config = dict(
    n_layer=9,
    d_model=256,
    init_std_o=0.0312,
    lr_head=0.0072,
    doc_mask=True,
)
MLP neurons of a small language model. Each row is named by its layer, matrix (up: input weights) and neuron, and shows model dimensions 144-239. Each number is 500 + 50 x the weight over its row's rms, rounded and kept within 0 to 999. Numbers have three digits each.
After each neuron's rows, "fires on" lists the tokens most often at its 100 highest values on Wikipedia text that the model never trained on.

L6.up193:534541532476519540464584575501500536455459495542537592533486476490571530393476434573460533490523485441519515550472445488508516517541558489527472448528448527451589607477599479492531508482550559493440511515439536451467517375501479476493491464484558454505483423526455554431378570533441526507
fires on: " un", " Be", " Un", " Mar"

L2.up169:437468521505502496440544421523526437508432500470523575477479498463593466471498509500449416576462493511517461462497517527479589538373521470480439565615571571599453525429434523538446491558486479574542449434494393529460520532453491452498555487520572551509484471465512603409407492584514437550
fires on: "pt", "ip", "t", "tro", "os", "p"

L2.up198:519480473401539383545504434510544560492516517423461463534478492472442467525558542526445472446427487606551377573448574566452500450483418510605538447513566457445476473418391513542602509468477504482432480438572516434484505573493492525551466396497456473471521549470540476544492575563549483440
fires on: ",", " and"

L6.up27:455487448482549464491548538434491476456505474536404490474522444511427513572525560470513397533543526572500490501522522565468513358484439407552538431517510420531513554489582470469578506480627472504453542496485537510471560508436523395489484424480536528533474489454580461440443486515494439464
fires on: " he", ",", " do", " w", " but", "W"

L6.up121:512533440596575462524549531574527585569515440491535499584470403449490507493475647483504379369429545503542459509452523472506492437361560497538499552568593502600618488475437598484570572556517520599524441435516548462563404540507543425581604460424523509487475483477510548471517455461490469493
fires on: "'", "m", " R", "R", "c"

L6.up253:532484407508627487455435561509507457458537509560426472500522378482515442559509498451501477488429483506473514438501535517461561552480598411501445455546572498537527504501463434489595500510542531566551546469505455553565558455539518518542468532480564553468608500494555480466443609476484513544
fires on: " as", " |", " in", "in", "is"

L6.up659:561443563504496500422467505507515555489522569533407501397484461457602506484499477500440442537387502509511458503562478519512518425498582523613550497578524502495537520544504634494546488509553517523441381502520458387418537540523482489427439500390442514432582551445579615492499546490480435578
fires on: "s", "os", "bu", "ol", "an"

L2.up728:431472521397508486461491499457521510534506569482402454501571336534515585568458556455542455382402513512527428512581504484464591560611456409547508475477539497494397425525490497524560505552598513421455519575507503487551422495505430536483508522469495537543550555559519446424447514488524499491
fires on: " |", " a", " from", " an", " as", " or"

L6.up427:481471470488491495471462511479470483500592461441455485489437418473522608529615436466468424460539504531455535544428513479635505587550473464506511524562513458502527566442527476501552430525554552569480544503452513474500584560505585489495457523512545556450528588520471508506455535513511447567
fires on: "s", " ex", " \"", " dis", ".", "y"

L2.up459:548540566542375512527461554488569532502466503371459394438394506443496452479532461483433436375446531443589475550530591492548562535518521482473543468613467466481484576525461468508462500523464497481429619579601479547563488459596543545536517514530495586346474530537491494473539554471533472529
fires on: "ron", "na", " Roman", " Paris", " National", " July"

L6.up87:478455515508470645470539464483506514476538502465489458488461448463435587496437482514445475477483525554483506458551498577576552500559580531483500594469512474496512490527616609569420513508531413537464439486496550509530493520506563513468582552546542459561405563512471430528532577513603448426
fires on: " dis", " con", " ex", " di", " de", " fa"

L2.up63:510580517505512458463516417531536495478480537585492478511509539517524505475593456532432443525535464564498459506444476512393558521486492493482565559513514522502606444416504559517443401505484459549408458524450513530469421477493561489531492467492593533510461477451467436413509581536470447503
fires on: "s", "r", "et"

L6.up600:577423465620493621502493489529442498495527536557547472554532420517494508529472399486530521448504518432550445545491560431589521575483477435541541443578486446421518524551474519493519426530592543410492460413452529465515530452562516492509520499562477555491480513505348485557477456602557468445
fires on: " c", "s", "ar", "ed", "er", " United"

L6.up208:535513498511498524493531461535460474430488607418514472484554455472480540536563531506487572489424514525473414454488515439517492495529477514510620469477522525516489520569510491536526469453441537503458508453521525540468468539507524508484409523476415472376607514523492521422521476537539516478
fires on: " For", " Con", " for", " At", " Nor", " In"

L2.up593:484573611521517497516511500557497522436452451530386548518491391501535473456522508419513479499474460447466417455453518565471530444487597445518545532558523459582481454560407457527486523536424569566479533496381445552496536548551468455495530463493542547517550437487538532539479443555530509417
fires on: " |", "\n", ".", ";", ")", " ("

L2.up544:522531445479499439432494498457526609545628347466529471531439430472599527465520463453437451512538411387420446486553525521412510484480512442470413511532442478532505512506479443564487553535508482577526519494429615510527511538478513433537456438514507527490624564514514411513416406475517467460
fires on: ":", " |", ";", " –"

L2.up716:431463423490489559478543545478542524452591496475536461454469516515443565497439631509502480540581462451576471459374448465533509488564498506487596460535488474524425531467465510500481387529493443481536478468459538472395463446452531498562434523474604525554507518505446522459530473529571457437
fires on: "ed", "th", "ph", " first", "ly", "p"

L2.up351:429519518625462508501577460468518506449478564540497503500462489473532491540595537469530583462521412526500484493418451527599516513578507574506544490620530557563458533540461560429394498511470499542488491474440489364499466479425549577623535497517526479512486533488417467463445444531475529526
fires on: "ist", " player", " politician", "er", "man", " football"

L6.up743:524506444498556533525555599556465541532589476490597551527448434430495542485458493466516399427547508543559498535589538492465498493491479524505522469410505463491465520445426530536529518574493501422502532511457559482542526582511552516552422480487499447487486592468449517428465515514510501509
fires on: " D", " I", "I", "y", "c", "ly"

L6.up90:499521511530458568515595576479536481529522523468444540496535371584443542466554412483509469523482567558468518472474460556580527475555524497581515495552445470504520532457465531462517452480470553515534478465462524429583491513502532510519576457480573516518481591558518615523461511577473442602
fires on: "s", "ar", "li", "a", "al", " "

L2.up23:534525428451605490502577486476565575480497435514455465485515503480506532465539625529516481475453499507612502514513456539461458488439459520398480413488551427470525450509510506453574488533461451460432593463486522482469546535556591452506476428578510489534583497380475438524483546527558447409
fires on: ",", "go", "bo", "y"

L6.up501:538473486539483572408512478610603417501497578447482569464462451492387478567565498542520537511465610485467512571528452519431507522599576448547557525519584509558469505510577561472495584455488530493463463420489499476492448477491485503508534541516434535508585530459623525466552510422505487610
fires on: "il", "ar", "van", "in", "an", "ell"

L6.up614:447483461508526543463503472544485550481492563557486547481510554522438549509504501430501412532504535576556538501496549529488506477402469423486412430507523439536525498480483431544582491603542564497541513505486583507504439518559427468475512402586491489505527494425504557365425507482436536499
fires on: " w", " (", "ra"

L6.up506:446471483499546462555540497554492592461554553561562416479615516493556559485517501489490465483501464486502454477454629440482488516519454465485531516509506498497435436535514559408510521530490494465423360455534549464520541549492547463576539498446475471528527436527509502370554489600546434483
fires on: " Ch", "ki", " such", "ch", "and", "ant"

L2.up367:517497529475566555501524477496538569495502484471507420424512499480448502536552476412440565460440518470426453515429509472423543463550450549490539521502578496544547544483454493505472444474545481595553507525412446401451495426448512456485492446499450474474576530522446530435474512589539481480
fires on: "d", "ing", " to", "as", "ed"

L6.up444:543476511542461464493543493501540517462486477425517458502451493548500500521521646519509546509437543549483480522545470451566512525544494464492565421554468436552491508426484539481521465525499512524537488474489466481494549450542536427545474374532491578449567525614406451573492439549438479472
fires on: "re", " p", " pre", " P", "s", "–"

L6.up70:553534465528470546457539452490517511472488496419443510623450488466490500547501531428451571488389515497531593452405471519559553484551467472460602496611487569535460553399414611443460530488500507415477458411562573507545533520475520500538434467437501506465450414540440524540473561534536462492
fires on: "op", " p", "ph", " m", " P"

L2.up192:433597446515455492461493542627516539466536484504486450471523547442565469551557528477452580484613539598481501516477513512397536465465434515484464537520599471497443431463455503458439471472564493476456545567489515581575455539495543481499536495566557479472536579458433525474518611553431484546
fires on: "-", " one", "ive", "et", " not", " |"

L2.up547:450404433510561436490493527615584597442532484498427627486496447440537494534495615561590541548573434545573482500467525572476542466516535575471470460518487503498403573531497499470462474449510481366447457546374388509547434600562482490439506447552553534511498520388482475532450534497608509446
fires on: " |", ",", " of", " and", "us"

L6.up105:493493456557485539454529520484582522537530501432512497484505494529468477466483571496427544555477551549512515540555462571677609490503529484467521548475428456600604518508474566496503492462445486503465458451512521487517483439425526440573502559537532465512537417497516554441436475494494431496
fires on: "-", "cc", " p", " ", "---|---|---|---|", " tr"

L6.up534:485432408588522511421498569412544495487432448423421509484451479551511392502473473447603499515430502517480462476374480506561505520495503519514580519453492465383501551538501525457531492472523529588436459446569499465490591470376586390531473485527474451488557555547485577469469481458516446586
fires on: " \"", "t", "s", "or", "ter", "am"

L2.up24:596544515474455441484485515550550571528649522541558481497461400437501470428548484447458413511504501577549439489465496482518496495452515417517504445412560455511485513537555449422517480456463549613377456531403402460428437492464543493451531438523538499531560471522449515501478492512562564581
fires on: " with", " show", " by", " |", "write", "ers"

L6.up524:487559464589522487468506501525457465466563485500492492395479481458447517459555501481449482533511573500528488478545495473601517511397530464469519535482544485487508460452510418491496465543490484530515391474524499577531435465535480462565485448491482558420460651469527591458443574441525497540
fires on: " following", " this", "With", " of", "'", "ll"

L6.up555:637514427444492395518506560586624462474556526463488549528573461482486407586554530505537505416479490598469467533400540475442503480500495512537541414509461545540529513501514563471489548537484469476357494471613504501532502616456515537536495521443504528413608463597515509558393488529561501486
fires on: "es", ",", " (", " Indian", "s", "or"

L2.up80:504509610593502516461562525518554558395476574479562459457476516468510447561525482469492557440499466399516538558456491450589532461519453502449485474484483524579506470413492565487424490551519395607510566551483409413514504487524505516455463614423515602456573562522500446534518448562477531409
fires on: "ing", "ly", "y", " football", "er", "ry"

L6.up29:451450411578607423493575501520466555463519483473506506470521535489479517495391554468456486610576528513517490534497567488538511484445559500440479484531453519556461528562445492422519552508538471517470536486475450503488565540432586491537533427556518537452463480559470520517405476518489466534
fires on: "P", "pi", "ge", "ong", "t"

L6.up399:569525477475611500457539488538458482473530446467460512545515547484470490461482502517561483512557563415511435567460467589495479563461557470473445616543525561543528466512450586452519571467571457595435429404505586513454515548415513480614516485464511488542529558521497514410408502420529443567
fires on: "L", "ab", "an", "ro", "t", "man"

L6.up103:512533462553503527499536497575562548501485448606525578421514428511511530482471463390457441497542472525473478525484541464454522527553498506576486463482522555570435577492359504514449411522573467502490468443509529437494585508491524419405350458483558507542549524397468455464405572561511509418
fires on: "th", "n", "y", "x", "ation", "d"

L6.up178:480569532451541455443572598508498554486437499555402488471479393436480368538507530540502492537479568481540490459537575482657523458482469529444513494582457462512511529503472441439550515474505517523473462590487488522505563449538557508547507598609517600474511532536517525481409540563472519502
fires on: ")", " p", " pro", "udi"

L2.up642:587438525448484495422554527584617513480473576484523600514382488455489509478535438480530431507448538535614530509526482512495464503499527533469549443555544420519534514459545517542573494547515541481491491540486543505554468468533495557508560521562561571536515524460562429460433514461569469527
fires on: " Na", " Ra", ")", "ra"

L6.up13:535385437538471539539516421450537550559567544525528455579522505493484454579426534550511547428468459512572480468482446377465580569382579503445537491418537493460562488496484466473476518473510534492459544447454562514455521570437537497569548450450687538531571550537512563462483536463507525464
fires on: " bo", " Mi", " Bo", "y", "ri", " 2"

L6.up307:480454466464482450525501455631564585523456578519443560406536448522547469531542451447535521469469516528530521538486479576619476487539460467547529490553518390467479486550501552524521472489541508569465420389421562442416498579492527469506496498487468470522462500556527493559405479477487599517
fires on: " S", "ent", " ", "-"

L6.up447:472575499535560523543523570497528454494506455484432477518589577463531421491462520452401440602411509568562371461520469427471487508488499504443497381561492522511411562408408524554409477595445476526470452495496530445453436538475535464584418416561545562501440539476471538479450512523512503464
fires on: "t", "po", "s", "mo", "tro", "bo"

L2.up359:445516511537592401488544522537487499335544483547466446509474518526521506585464579464399449447455541514481431558497517432521531426490532519470495444505479491540457506502580441453522482518573555621529494549522497526494481532493509465501514569515521620447475602398445494508487517556452438500
fires on: " ex", "ist", " comp", " con", " Pro", "ev"

L6.up589:494468483442510510438515583542490585532544535602436463415444514466509423525578448528475467464517467576439500518469507517532559411513592482554604375413487433480430585484409521498498479514487561492452436546512576388436568449527564555497501411466441559516479621499500501425508560548509536537
fires on: "n", "y", "ing", "o", "on", "ion"

L2.up52:513370538563520523489555495496538551526500546519523528436446449509599494579478583486431396497476515457473517490481440489449538512515440408538512531503534529519522541459476558573549496445570505560481464430487456376541519583391567454544421519505444543533473556484493453483531460518478531458
fires on: "m", "way", "ction", "ative", " control", "ification"

L6.up491:537539415578515438471557443617544559450533525543447434381442479553486534453469551490417433496471500437481490506467572454514477533583419528396523458498499449456532471480543545521508465598505540425478463415418533489419483528452549481468493483523498502554596517433458434474427586403512418575
fires on: "s", "ur", " Bur", " Cor", "or", "y"

L2.up612:488462512548543561476509501591485514491477573596479483416524502450484486548480451504469540463484515517503472516465468500461601521502470457456516410531557460535472491506492479548388457497474515438493632537470495556573512510497431487652540517470525536540533460588503532550531420479596511457
fires on: ":", " ", "|", "°"

L6.up194:495493503469465504420499520450498484317499428567427446463548451429489594512569518437422519491491458472539437530526502443501549486498524507520411441543537419565509579533518528475446407571473479505479512527490531519455527506547535527441449488495572584449516591441477516470545568561486458589
fires on: "s", " dis", "ar", "ist"

L2.up548:493549464482491474457504485512524541485609522499452518501550485533568570484576508465480407462496562525481444492492570435521565489506612434470436554462487541544549449432473391503460552449483525452518485578473462563451540561601461526463480447457524549481532585471499493566381532576523513446
fires on: " |", " of", " (", ":", "y", " O"

L6.up478:556470601528581433467443479475610509464561503446525406486474487487467427509485554540439459415482549501520471499514572558526504540513539434524417402552566402455507480469538432359654505476555466515544470526450438542465479524498525464492455519580499502399457531528510587646536530482552510487
fires on: " by", " as", "-", "s", ";"

L6.up510:493491450594584490567498532476502521483603532392536499478491535471386545506484526439488502459417444502493398561465499474457512482650483476495496432465525549509450550511433515526575458475605472483477409504490514488520544483531457539472515499502458527512459494526460468497477484488454530551
fires on: "ed", "fin", "ad", "ted", "pen", " released"

L2.up197:455493523549442430432546509517484493522503485491550528442494436470470523531500447473595419503574573510585530500519455445546500513578508534534550525575435498466584518540463560420532475572506476534464450458479430489512476452439645505516497530607540547450482544452409403518509452632547482525
fires on: ",", " also", "s", "y"

L2.up656:551529407459402401414503557539543560559526523455455567418452469507595503506542531486518436564547479449476531460484561567501526582484464371484519543566513370502527487488636478411577459489524494576422501530457501504506388472527523474511555441516517568518518533489468484500473473470550509558
fires on: "'", ")", "]", "a", "ra"

L2.up434:663554418525440464408481515462497466516525501418473537449387522517561433395498494524555467585467528489520517471514631554513547631453538445388484479613499483504536590544484421439512466559439530488503535453590501520541597491478535489498560519496443524493547517550525446522388450479458458535
fires on: " 19", " until", " September", " November", " August", " century"

L2.up302:490490584592496459420516475583516523520448561550508455446524493545554510546617444461524562550576508515465534439397446603477559526437453436459516515551541466534503542507464485445519479571494544472513514401444460482516543547501476533536569529377428433468572514502499512574482430558552502387
fires on: ".", ":", "ary", "===", " of"

L2.up344:515565488520548449569456547489468482484552456547507476416532476493480496510568567452425471440453583512514530469528539469568564513477478415526443548577579497505434359574476448549467463520619565542464555381496516628529352520522523490463488434613450501400573496556476566499511477566459495523
fires on: " |", " and", " various", "\n", " in"

L2.up380:480468482460481417467494505525571504427543597477554533475416464478457510590620478511577479518511518550495503549481491563482547514509407484571532433541554468558504509428451498457559553487523534462522553543394459469543501541451467485460525438580517479489521515580553528536485486506516567483
fires on: ")", "\n", "),"

L6.up622:660507578503494478460509547536593430454463430482425401425431459404477440442427594488503470587465491524503520554459603483539542468457583504490554407536462501512485539462479548553483536507564527545448504478508589465536511537452532518506476482518434570534548521476501501388459472473528470537
fires on: "s", "e", "en", "gan", "on", "men"

L6.up201:488533503535529374472493481535432493421508506543498499565549415470498569567504525426536526502492382507506439526477522463415505464475592472501488448518596410456490512495483499462525517539499592511446487484487604492497527549535431512467422510439461527468531552473549448519516593490496552528
fires on: " of", " with", " H", ",", " S", "er"

L2.up409:491518471500512407416526492546609515531490497464454456425455548508549481416550461516509428474549464560601476439501567445459518446435453453430491454556482488496527509466493534553497546452542520533561470510515559480451485488501443543509592530467548564411566611430502570603528507480568537435
fires on: " |", "y", "on", "ur", "s", "ry"

L6.up114:508523462463500491506501485467560497394492395480574420511592445506559395485572488496436466481477542541449513543551440561531546524522519424481489456474523426570571468425413534515484479519480561385537463507487555481529525484435483479534528559470480464417449591545499561461507515503501498426
fires on: " 18", " 17", " 8", " 19", "y", " 11"

L2.up281:559389518457493416502497435447495442534525540463463497473519453484512568531501546521408489591509516532508465528476505484473536529523433499533487524490603480519448536433466554538468450515539465453501473431465369440465478505461515476545556533492486579543453542515486421574467521569522439482
fires on: ",", "'", "hy", "s", "y"

L2.up503:570518473497443499432532555586495571435538472436491532463529514505562545497446485444512473523528615541500505563432578438510519475379512562463477555408506475466429611432546572515470462496539464444525555536553353410577496463503543477483535454490490430493510541447472525575485534474486531497
fires on: " of", "n", "ion", "w"

L6.up250:463413517476539488520542505410473534446453469515557486453533437469517465481576540476479454544469531522431444531481452556432527475543540501502549562438694518607534516419441540512529507553546480472495483436390558528550526448495483413473480449574402485437561499433464565365465562527565471488
fires on: " re", "vi", " Re", "ri", " Con", "re"

L2.up101:502467569453492530464467532524614531578556548472482478462484394412565438515554534401434529498538538545584506537520555524507539499517554464497457462471593420492573524544614443483545473438579467446536500467440396541471527481486477430457483524522471439483448525429404454533471417480571499504
fires on: ";", " |"

L6.up63:543369519440627497488535535411558582521528520493502483496509507528467450490429594539533464560495501565526481541483428457556504541535539383521461419459543373584517549553461517516471569436507555421495518485400494484434503462440473468534519492480519515573504495527540532461481510484472462477
fires on: " ", " ch", "r"

L6.up169:491490492601537512580544493538543622488524444589521554446591429490533512564452489481434506468530497472563409523560422539444533533493531504549502473475493475526441398514433426405458528487521536554477468477462537519486514570522589511596544564545493477362494433458346423516474500549479502431
fires on: " B", " D", "d", "b", " Char"

L6.up695:439417478441616537549543437545560598484445496555568521523528514543489556597468424469564461372513536580486445510502489462558471549509462529554446435450520449508569414465425511464538446537555593470483511472508556544507538445508485533567441543557518476511561472582504554478489581517505532415
fires on: "ar", " pre", " no", " ", "da"

L2.up526:458518590456583503528563516509557529521623488573530493565554488403457464470547529554503438546475552520565499604476382498507506518493526429490467454483560489495499450503572481477506486491606595449540472490436498437408561611428555423513595405479474455508496497503485509501512651558447423513
fires on: "b", "B", ".", " ch", "bu", "Ch"

L2.up172:414511537499572559430548529435512613528532444384478519481520443512495494484529565486476400463422566506414454518494556463460512547454572390439552500499532441484518552443533443503505537466548553621532544539555563525507500405584556356544518545513498590482586534479464522492478561518481479502
fires on: " pro", " ex", " into", " con", "in"

L6.up386:538515489506567454456501584519577505461637518561478550487386478441509461446520529489546449525496502364513442514527537486543557472493534457441568480463466502541484454468514569463483484523532488437510538498478563416466456428509452492463532495489533549436467528499508545493419448490528522463
fires on: "ad", "vel", "cc", "ir", "c"

L6.up233:475569497500548432477520479540470535439558458471460530541501436473439443539592494496369368509502555567477433479466504565458551446438532450478479457513563483505473521480436431475520530487537481439537433457496494492516482548499470462554463513536501498483600654549601632498467545497454511464
fires on: " of", "c", " and", " 3"

L2.up550:510515473589410561541540437565514532539530414429540470459498525504476447473525464452487555390431408484586375556533565558540519399505440483392572560501540462506581472528484391473448443581490549467409567455461438491514555576507506534485555469533489499436520507475457477506507463486459534432
fires on: " United", " South", " century", "east", "west"

L6.up359:521568566534473591438519467459483546384556561562537539506504418458467597520458568504502484453520510525518456524420530416489524459501544554511526492566584478477390432402534459492466490469515531501501549436495566455579479564402513500547477505493499413606514553493424493497495559459473543493
fires on: "y", " who", "s", "e", "in"

L6.up282:434510563489531473478483532490426471508489458401543484432546459469504458535519443501507525495525544528536411572551495524565584440437453429505555431499425454504510508430521477555490553491620580467414611482483579462449536574515545480527592465436497598475581474419483529497503483526499439536
fires on: "w", " W", "O", "W", " O"

L6.up317:423450461474575485488538674521574493411537564536500586497496476509530453472459453408500418425547505518540443526539454502538525484579541539481518470474433502411536548490496537482450510590492617539446390424453598528479516482367513504527520443494571494526428528504410389548475578534513549524
fires on: "ter", "f", "ar", " de", "vi"

L6.up593:544435419435478574423495542451490465482452446411549454469561461478542556536498522459460349516484584529612518613547548529554528459455483565499518534549555511622570506511475508506514483557531463396480457538540459448499533537444459512484511469449497535479457525528526565559471501479504448489
fires on: ",", " of", "c", " North", "n", " South"

L6.up211:495507469598544568511477496424438447480510627435513454489393484483524405487487443493424498459432524520533573442489455519517557513496511481445502503559463460578515570550501492473483522564424572527491463475448545513484528472547508485525487567522533424403470514466533573439416525478450449524
fires on: "con", " con", "lo", "ra", "va", "ttle"

L6.up482:511514515474473551426479581499472542406479537556551477466528456481546442554394559511496568535565472442473514542448496463440460455468483487439618504487492478538426545485545580466455525506575502506514479409539720433546465607452559526497494445492517504518548444499497539524436488499502544420
fires on: "s", "es", "ho", "e"

L2.up446:359475461503489454497521605477502554554519518538517546404480518530501565464458503418491490508577532546539382500467439510525514444548536552443601541469519507485494567435551479541533471482541459446463503482501480495496532412447508543519525527499537578510475566452406442414531520552455431556
fires on: " to", " \"", "ed", " would", "ly", "ally"

L2.up759:536515573526460512375550516580574482560562531472460513499567416419541407482569568482479487519498509476523425508486472560449589461450554466464493504507529426521526508497463461490524468483529528445533496489430542436496448543510516511560462571537511514449506551466482533536479488546564561504
fires on: " |", ".", ")", ";"

L2.up108:566487450478441511487538582524512495545459563467425623404519435531528421454497539458509495532534543433533461470463465576442567465575488468563614475442521408471594526502518463414547525419587503539441493555508454437415523461486449530494490489474514572493454576473496422588510461494523536458
fires on: " |", ".", "1", "3", "\n", "er"

L2.up649:525467552507469529459528621523535489492531560526610520518432473356474465564476532539548473513459484447500539461475514451456482511526440526450545473517507585502461520559524528451517431554493436485453374583486548504539478481490442505479501501431511451565468560452465480396521568581546492479
fires on: "or", "man", "ma", "lan", "ra"

L2.up699:490480521550483509482486473572592570537559532512472548489528467497565516559408436538594466452484533471463532481491553503493565499604484517493485476481506486516543469497507474460508443487508542433493486634503432531535510443581521506493541540511631524527513538461524416508385522464541582492
fires on: " of", " 5", " 6", " between", " |", " 7"

L2.up599:477506644488458433501469601605490502475452522517488501423483473477478507511567511451511485570560680444577502514506449514475565521472545444596455483550594490529506479428466480460490431515595534478499433507455460552507432591526448482516532469490494526444614541457530489521481495617504589487
fires on: " was", " were", " and", " a", " an", "\n"

L6.up125:443466519519451518453521525457563557505509473555576497481514501532461414528506495492596432471534478517491511501472441390477537459530549480536533505500584452552502503434525441554489494454455516472457446465508552436521439493434462475537552443524567546549455469502515515429493504438389483549
fires on: " was", " st", " were", " ", " second"

L2.up61:428465530497560444462503523482532536541538541517500394443559428452525469610529517549476483438403602596460439573484498481509550433652480516542542488506544540516528562459476513531482352504565430557509433531518494427490407433499470508495443505493510451548455584566486493467558439525570533544
fires on: "ing", "c", "ed", "n", ":", "ad"

L2.up552:534491551486537462472488462490549580531457536556482511472537536587529417558453526519623481500567625498482516585394532489565514533495466447422596473603560621538521413511589465441451487439490582403475511438416430518535447575518472482514529449505495535505492523442455486472444452526617493479
fires on: " |", "e", " E", "E", " Le", " M"

L6.up718:616455494580534520519539554650551521497550550504474526442504418484517396524571471418563434529553586506522514466607544490535512535520532422540530463545543472550528457433518508423473605516452483554503451498487532413491542490401524476510517439503491507490463538518553517527448544491561505512
fires on: "==", "or", "-", " ", "ar"

L6.up615:518460568485518550507513438465523469484601448542455446496530506493486480603442502579492470575482430441512496523463542470524552475469493458531407426475454369504512519504540526560487461452516544538424509554486534429478610425527499489514522549546505570479511470537504527494505512573501487446
fires on: "ar", " c", "ab", "ir", "mb", "al"

L2.up3:396433493455513537516549491508476584396484488535522499403600479526557464556560486427383614474489554475448394605482561484590511491548424494508533465526444489535473501472479539443432509494507516465542590592515484545457481526453539448588546540541435481524527524503416450436461485535522480562
fires on: " "

L2.up186:531541512585481485464521498527505476419495543396440544423429431517441458513467609444499429573586518487558518474488535531568555595393519454464477501410496534450451626523523460529468517530509534442463556436527494477523470349462528503480602542516509559503477549551479522470441481460492519457
fires on: " that", "\n", "re", "se", " this", " following"

L2.up762:466531480498437424447523482556583600506564394561540477485596507504527386452467499500407368406466469475519481482482545517593490376496479560507585550499576521569515523458468526499482476500500505524514476514484400440366457511446558511538497565503537578517498525408470485439481527505557502482
fires on: "s", " |", "is", "-"

L2.up272:415519571495482563495486522537462488476396459521463403471549422448417463476487478426479483417477542527511565578510556529468567510514500581524441486629584565504481485461471534459457415495528414592508506455432419540528491410472473466576470516477513458438479492545488478526444509632429530421
fires on: " |", "c", "com", "ci", ","

L6.up560:546413550459537413429457502574456432422487540387441451434502455439455482439478500409535505520417521416525530534553557506610490403474550468465549530490577466504567476535507507486641522574524572532469487437594541416514443512554469509486514452486551553516563600460488508504415476485438536554
fires on: "s", " as", " for", "il", " and", "e"

L2.up533:512468377467434491525497525449538601440613369453499475448561505582541412459480581489582438495499550547520473575589546558577526526473442486567487535503547472544543490453501475512542480535520514393536532485576508496572595527453537474526463486472447519518485533484514604524405501593502493591
fires on: " 19", " 16", " 18"